MLP neurons of a small language model. Each row is named by its layer, matrix (gate and up: input weights) and neuron, and shows model dimensions 0-127. Each number is 500 + 50 x the weight over its row's rms, rounded and kept within 0 to 999. Numbers have three digits each. A neuron's up and down rows have the sign that makes its largest values positive.
After each neuron's rows, "fires on" lists the tokens most often at its 100 highest values on Wikipedia text that the model never trained on; "fires in" lists the words (lower case) most often at its 100 highest values on Wikipedia text that the model never trained on. A number after a token or word is its count.

L7.gate457:492488514450405524441535512450568569451620587522539582406430476456450433530497443531358447600514521563531456591513465473339543618409464431447503573446556553467556465540529510451448587447381516492518461549587517562468495421482459544445513509505507462516502568501447459533473525522554474471476442459419471431476527470461472501522459583446499506419476560471474573488547602489499483570553
L7.up457:541619491462426536536518514386592488530570442561503503558501456532492515495385529419542487430455561571539482491532394497537469532462563537448479512510470496513538497395553535495487580470508485471564484557525527516466513445580589500484359510468555405550483470497466491508532551548450537476487530563456533483545524462535482539514447511533456448511411513451509666474565526533534547616437
fires on: " from" 30, "ap" 23, "l" 12, "p" 10, "ar" 9, "rom" 8
fires in: "from" 38, "maple" 5, "map" 4, "typic" 4, "blasey" 4

L5.gate593:436612443586536501457434524436446544482560531574428553403441409474502586554430535529516606560471545445524526501522400586492506556568542379471541462532457487499545540514465562422491506543478508433516591401523600491466565493499559465479480527461531540634545440434493482521496432458515524552564400485477577481537558526425499499513525493528413451524488461528450507456498490468556472493457
L5.up593:395504534557512472519365550447385495510486515463443499386567458555608613434449535478454572534428550534555529450577424512590516549550464465454461516526531554556505474487500465502508458517496467517506519474587556519473532428484490517482524509508535539504522516493451543497571529454473573513549561507595444497546607498495370514543495476497420440441535442576492534587436461440471438556487
fires on: " years" 35, "asons" 5, "ks" 5, " months" 5, "ur" 4, " March" 4
fires in: "years" 35, "weeks" 5, "months" 5, "seasons" 4, "our" 4, "march" 4

L2.gate190:495495445429426523396548408493566456468496469573506531416436388541450521542461424504546410494564470462481505488494441451437548496402425481433496531426524602427477508552437584531520509493457532502519490571502510530532594560509614499537554526446484465554563560484452573564439500508424512467530559500639465491511579516490388537428572576487460541445510528532458465523434436403539520476463
L2.up190:560505421449515535399558434524650467508544479589484549462499404499470520519502410511552450506536475462484551416556462485450494550424477500450496512431497568451504505490430562492513493387457494509513507544442532496544598582504581432520495496460482507507568554509474577540426559525392489432523589486560470516523623539495446489444559548545458530458513528545477469458476438389545522497490
fires on: " had" 37, " went" 15, " was" 15, " has" 14, " cre" 7, " is" 7
fires in: "had" 37, "went" 15, "was" 15, "has" 14, "is" 7

L6.gate689:510518412538453568529520544505538469543604599488437521552450477608486484409562391479451413414485527532417497422512579489556384533530567496502434385512487436519476526445467480491437580450468529511475530427540466526508547518539530533499500484406488460521540511589476529492396509487568453550496516438596494476563543502501550498511498456450532436453488515534454456494537509506520476521551
L6.up689:486432522455525559401466609431560511454500491425555489594531504618570596482542474511537502422461461542527448472488514445403495511395470418561536586463467463522451477424532496502452414499562555455515508491542510514491418491472468539551520485520511482438420536499483384496490497444482552534466531466586421531416539486586469437471493531520513528521512501478548455488469589486540495535546
fires on: " of" 37, " from" 15, "at" 9, "al" 7, "2" 5
fires in: "of" 37, "from" 15, "that" 8, "c2" 4

L8.gate539:520525424489534527620428544585488485548439478499507521431524519429458522495475558529447584531529531549541492479481546511550446482453450487466537477495469422561435450497602546546493480458528437540533534551532514517520434471471466523430459527462514439531424494491493536532533575429412539407487482518471417452397638464484438467457522509418514616578496552488427531567467516534479636436566
L8.up539:540567536468518553544389609576459597603479502458491423495566514517468504476511548519565470602573534540429450623506435516483488456485539532497437522487504481538471436551562488516532476383516554486562535480517497499578537530499573507432438496457484475471533537498460482575474410395369540505487497539436533471505487542523493560437535591478491568523564448480463495537461546528519565497536
fires on: " of" 46, " in" 18, " during" 9, " among" 7, " at" 6, " all" 6
fires in: "of" 46, "in" 18, "among" 11, "during" 9, "at" 6, "all" 5

L2.gate541:461467572522447615452392531465528480527487526483398549498541389453472469513446475450549469535508381555521497476447536533529573454488510442534498498380433531561468545480529439446342508498511593575448566387494527562426425429511553508483424398538539480465521504492449451534525463552469558539539505501517485500502555518503430495517507506485480497484493424438413439551500563543579419560491
L2.up541:503489558473514652487433484452491494491550527463539445498549492470518403566419509434574581532514534502460504437486600528602545453551501544522539496406508543552497552483557481343416460489558496523485534436492586431451472515558566511536394465554522423429513532441412475484530522522548523525490545561461438448558431461564429462521431456508502448467550478429446501465479507554503511566545
fires on: " Party" 28, " League" 24, " Series" 9, " Society" 8, " Championship" 8, " Commission" 7
fires in: "party" 28, "league" 24, "series" 9, "society" 8, "championship" 8

L6.gate568:552560550428469538458476515423497461519405476414533568576479577502410416445510473493546475590532521519498473546453541495496482465472539471449448511573589474487541475543555591534503466546484526460601443528480498526476570457594578424531457471430548501532574448475573520478532626497539410443474519485438516568432494474497489489556430555499479526526527503489471476484425531505514480479480
L6.up568:470534478478535409574470544461486532527444459507476510481463508534497410466447442451558466524462510454497535529524472491505502465505507460484489548590530511488501541502494578445434494521482576507535460545504532499555518575564581515573479508490512549591529439551543514534503529524473337413566552476515522583451537441545463590479433550454521492589486559517400534453454432534541512545517
fires on: " the" 68, "The" 13, "the" 10, " The" 9
fires in: "the" 89

L12.gate97:428410497510492539467546436451475481516517508466453499516518589566552509523473455486452438488453490579553493510472508420517541577499509425430512479608483470473444483525480554445476431470484552409558440539456515402565511500547472465520451483449550459583507527615560416534469383498496478436536489557496523477441376489491496561518539506539537468526510569530460630560433490507447464470489
L12.up97:459502546462537450593426579528560462449609449486481506470460557530500427425489491559507469457510512457612526422520434495474553535518435482479487485459519500456613525469473433540495483471426526431565493461542463460518496479509478545427526510440541525398435548508515562558437446477552524520396495452512509468451522426476429449493574534520537490441470529481532564515508473506500498448592
fires on: " by" 47, " under" 14, " to" 11, " at" 6, " of" 5
fires in: "by" 47, "under" 13, "to" 11, "at" 6, "of" 5

L5.gate355:575322470451546467497400474533587527521576534549477549503530509445480483574527488512556502515565531488515430517608464448518556512510502541384464528475439423539682454491564407526571405564555504519485460554528567446495532489534548480491566522418516569628517514497511529533464552470520409534533504583426482455454474490502461471513516525455481404570537473463446470582444442527510585473466
L5.up355:591481555426527479502403409523581549539497525492475555431466540501523472568485541533542482483504521440540495437598516507551512516479508528420587418523426455494532529478594434538430509558511508482416555556566558574529539433491504519521474526481476584519608473610472548483404521491580426432531445495423509448480464539517437487501475558539431527502587454550535506573406460550495583436492
fires on: " of" 63, " those" 9, " were" 8, " are" 4, "ll" 4
fires in: "of" 63, "those" 9, "were" 8, "are" 4, "all" 4

L6.gate569:477457385489430477535485551399525382486544538467584571514461421552526563538510562492469608498528495562481394518503552517607567415577502368516528486520520530448475538491520463558429436497513515487483432529563479482560459409537544530546494443447449477517439553474540559483523523557425430494545501503579510502573451608516476433536458559588405445529475570559489435528407498566547542543491
L6.up569:549524513548579471480538515492505478470497404534500472459526471539482522496367600486466512397569581509575568468524505504538539537541513463539474451522488480440440500533506492535438437477399532458525433524528492557533541432495502459431555404422526557505485522525455567419524616537514577434460568453563519577505481510500501516454621606515505460513602496445495493611464538549463539527445
fires on: " would" 29, " are" 23, " were" 8, " could" 7, " may" 7, "ill" 6
fires in: "would" 29, "are" 23, "were" 8, "may" 7, "could" 6, "can" 5

L2.gate410:529462562440458464472483526383588540499621536528522521583568507446490505566403433417483509581506533554409518571536480477522492452462468493492463589493499564526507500440553407489492573529526581489463554402475561539481543581580498534591500537424513453468439472520436489505510545412482465508543555565451512417524549548551453544609518460538484465437479471489456502424413546442480402500492
L2.up410:566504599471448467448491536408622523535587525510506499609568464424483454536411455369504461584544497572482495541509439460484482454468543503473466538516484504554526523498559483469499580535478607472470609375509587533466471528544531550558499489387502499484484512541524525471469586418470480506505587536480457468494479523453518429591533385456501535465466456447465527398419483511524407559487
fires on: " League" 24, " Cup" 21, " Leg" 13, " Histor" 9, " Championship" 9
fires in: "league" 24, "cup" 18, "championship" 9, "championships" 8, "historic" 5, "legion" 5

L5.gate575:513496448530512464517497491565472501591452483534545461581552509558531474491520499502493518494444495493473419523455415365591472503600556566430501421494543468463537468542558517551546440479449558452537620448550538504450455572454508491506522541506526524551460499508537458521538448350376513590432523424475474458541465508499518503516557497487531471557503483460496580490520577550478506437455
L5.up575:464521361543487551538518563556494520497487471538530415571498556461437475476505535602519506552468534494463441521493471517549502537450542559458504442492444479556502504526604522547460458476441535508519540537541497516532430523517463487516444563452554489532463551481485439435523459422354446494541487514408483467487521502541441534467544502496596517588488466472488508607595472461462442439437
fires on: " of" 43, " during" 31, " During" 11, "uring" 5
fires in: "during" 47, "of" 43, "throughout" 4

L7.gate698:535556520468461609538352586465514422491572502475463494587547556529483486596506514556535558451511533502522470525511589580480489424522520469486447562403500550500571519474459508512452516518547577506544555514506461558468596566479595590433521527509566460498447465461499501609469519438433586436576435491547479412508429506486519540542363554440538478511528420566463497478523620445472448392472
L7.up698:501632453555472535503465507448550549567443497455510482530539480588561490481512544475493508463438501520579468509446527555483539549525572476536447518463527501561507518485496519572492525587425567529537517480501416496506429552517549572542491522534411461429476528530516532529485482586520530572436487494529531453561547506521567407525419591511561509598587458548461464443518520502551484504526
fires on: " his" 25, " a" 18, " Title" 7, " he" 5
fires in: "his" 25, "a" 18, "title" 7, "he" 5, "of" 4, "language" 4

L2.gate395:472494447455490552492465508515438461451420455446568481442497545459498426449539515376587389476438492512545558388451499552326454526454456549445534501479580507532415553452529528494594492502514516478518437422499494500531517513487404508485507482402530504509539509473536513490510519501496505520500500461577447461413639459565482456432563605551459535455475547503426573472559471542534478482390
L2.up395:451470414397538579437482575489497459415446412437540521451530576490520423503524442412619424518432449444530591458456521496353423566481471620411565472477572386501514497461511509517548473463520523461486481388448497494533493515457430562514489494423502488482558512436493506540496520491470542539565431493580426495441622488513477558426594542540465481465444596521500562450608509547505458518405
fires on: " For" 26, "The" 20, " Fort" 10, " late" 7, " Louis" 7
fires in: "the" 20, "for" 10, "fort" 8, "from" 7, "forest" 7, "late" 7

L7.gate224:515485483498526549625529514502501436566427481495505603475514421458558504484503525498624467597489516537524503487565555471452505512515521492454481479582477521438500513518505549423444482507562512491476394529409481497518567487541490475459483486468486478525555523449464510463438503450648501495502482491466511507544551484521508563429419570511448549490372533373489490517477529570476501517598
L7.up224:520531523473510451597436565480539517464490453517526504500418524498568489451521406647528434469527415580437523469556519462528517604506533510512465500509510531411463524441481499416506437485459451509440524480501448470606551513561433434442470451480426582522428468506445544487540539572511427499476451515466502535505562507510346526472446524573508496463533529529471503548499507520491577533439
fires on: " the" 60, " of" 9, " to" 5, " in" 5
fires in: "the" 58, "of" 9, "in" 5, "to" 4

L2.gate546:623550448476508490518481633443543546570525404500511484541487494466544437422438597405543414447539463442490588577498531510431541464478485493527546601494559474509562475628535507574428601540534457539520502517547464515526547445492538504627453528508448460466458521534559521498542512588492510424574539565512504506419430471495433483498482492511520521512469489500502540499518461512476505454413
L2.up546:557555491424534444433473680450567556541476441499492499475511471432507489410448593453470393436522486456529552584514563501405543499465506488503515542515587442502534473592501523581383611528541484521528534523603411469527557494518517464567481552501427451467487498459576514519507525614532492406583479574480561550440481510457435446469471471537583531527477505495509521464550451541546540466448
fires on: " The" 98
fires in: "the" 92

L2.gate515:545486568508458474540564531531372484480466530448532531447537528457492533559535483520503517527590468506537465452528564606419459457581506529610540499557533575483524553459519547570465500495510463602406485538524432589468465477490543533490485486573486461461509495520549545422453534466485485506376452449594472541467430560578422453593516510562461487490451457552547508465507558509488608528479
L2.up515:476532590520522505519572469468441450463399547435488481458549476517474558502527509500534562528576493508536496434555520507386499441557552490605520496524545575528519558414516520510498466558469424562499521510492435528493431462516509525552497519545482443530507549510509467424465548487531459550415509467595445493479523553539493431577563537570510452514567551497559471521464562491458614560445
fires on: "ac" 25, " California" 23, " Texas" 19, " ac" 11, " Pennsylvania" 6
fires in: "california" 24, "texas" 19, "pennsylvania" 6, "florida" 5, "louisiana" 4

L7.gate617:569456520490468558450439551460392542503466537473475460479524329481514465523484513532526629515523500430523449582440603564514464497515541597510453458516528531471446469504530529448500455429554569491530510524531528480437445527531460511522554493508417501519447518539415492530536450462483450512527551527427507537497443483536504571449487513553392603413392491480442472493435586585490500525602
L7.up617:536450402513455552506439516439467561459482579485469545399461421458500469470499487530497656559470442423565341582484549501420468555502481552451406550450522496441422480498613519496490413477480540500544551491480577458479396468499533518544540466502434509485488534525383448505495493577479456502492498493530491446473350542569534503461590480554416518489487465456470538511502511554523603449476
fires on: " December" 22, " August" 15, " October" 13, " June" 8, " November" 7, " test" 7
fires in: "december" 23, "august" 16, "october" 13, "june" 8, "november" 7

L5.gate232:487488419434508464511495492560551549489505457414542464470425507528467517480508495515486412455490392546521506503522528541464470542449470512472484450465490435453371440530470466443525495450511534526464478533473500392483548486499511568510508579390520508537398598472469510527506561396592478557451439558533503436587450490505536560522544575493556492477419562376516480420434521566576462436472
L5.up232:431524550486464562509508633477555485459474474488454576378532555531541641420514554479487472524520466420510552493476498509510497476546450479511442509526495541437526465409612561473462550547535509501530568450434505484514539422495522559451435526491505466548503549512483467534504455467538473414490423557513436529463415440515517430499513560476482494436551472555540607507408488510553489570506
fires on: " by" 85, "at" 8
fires in: "by" 85, "that" 8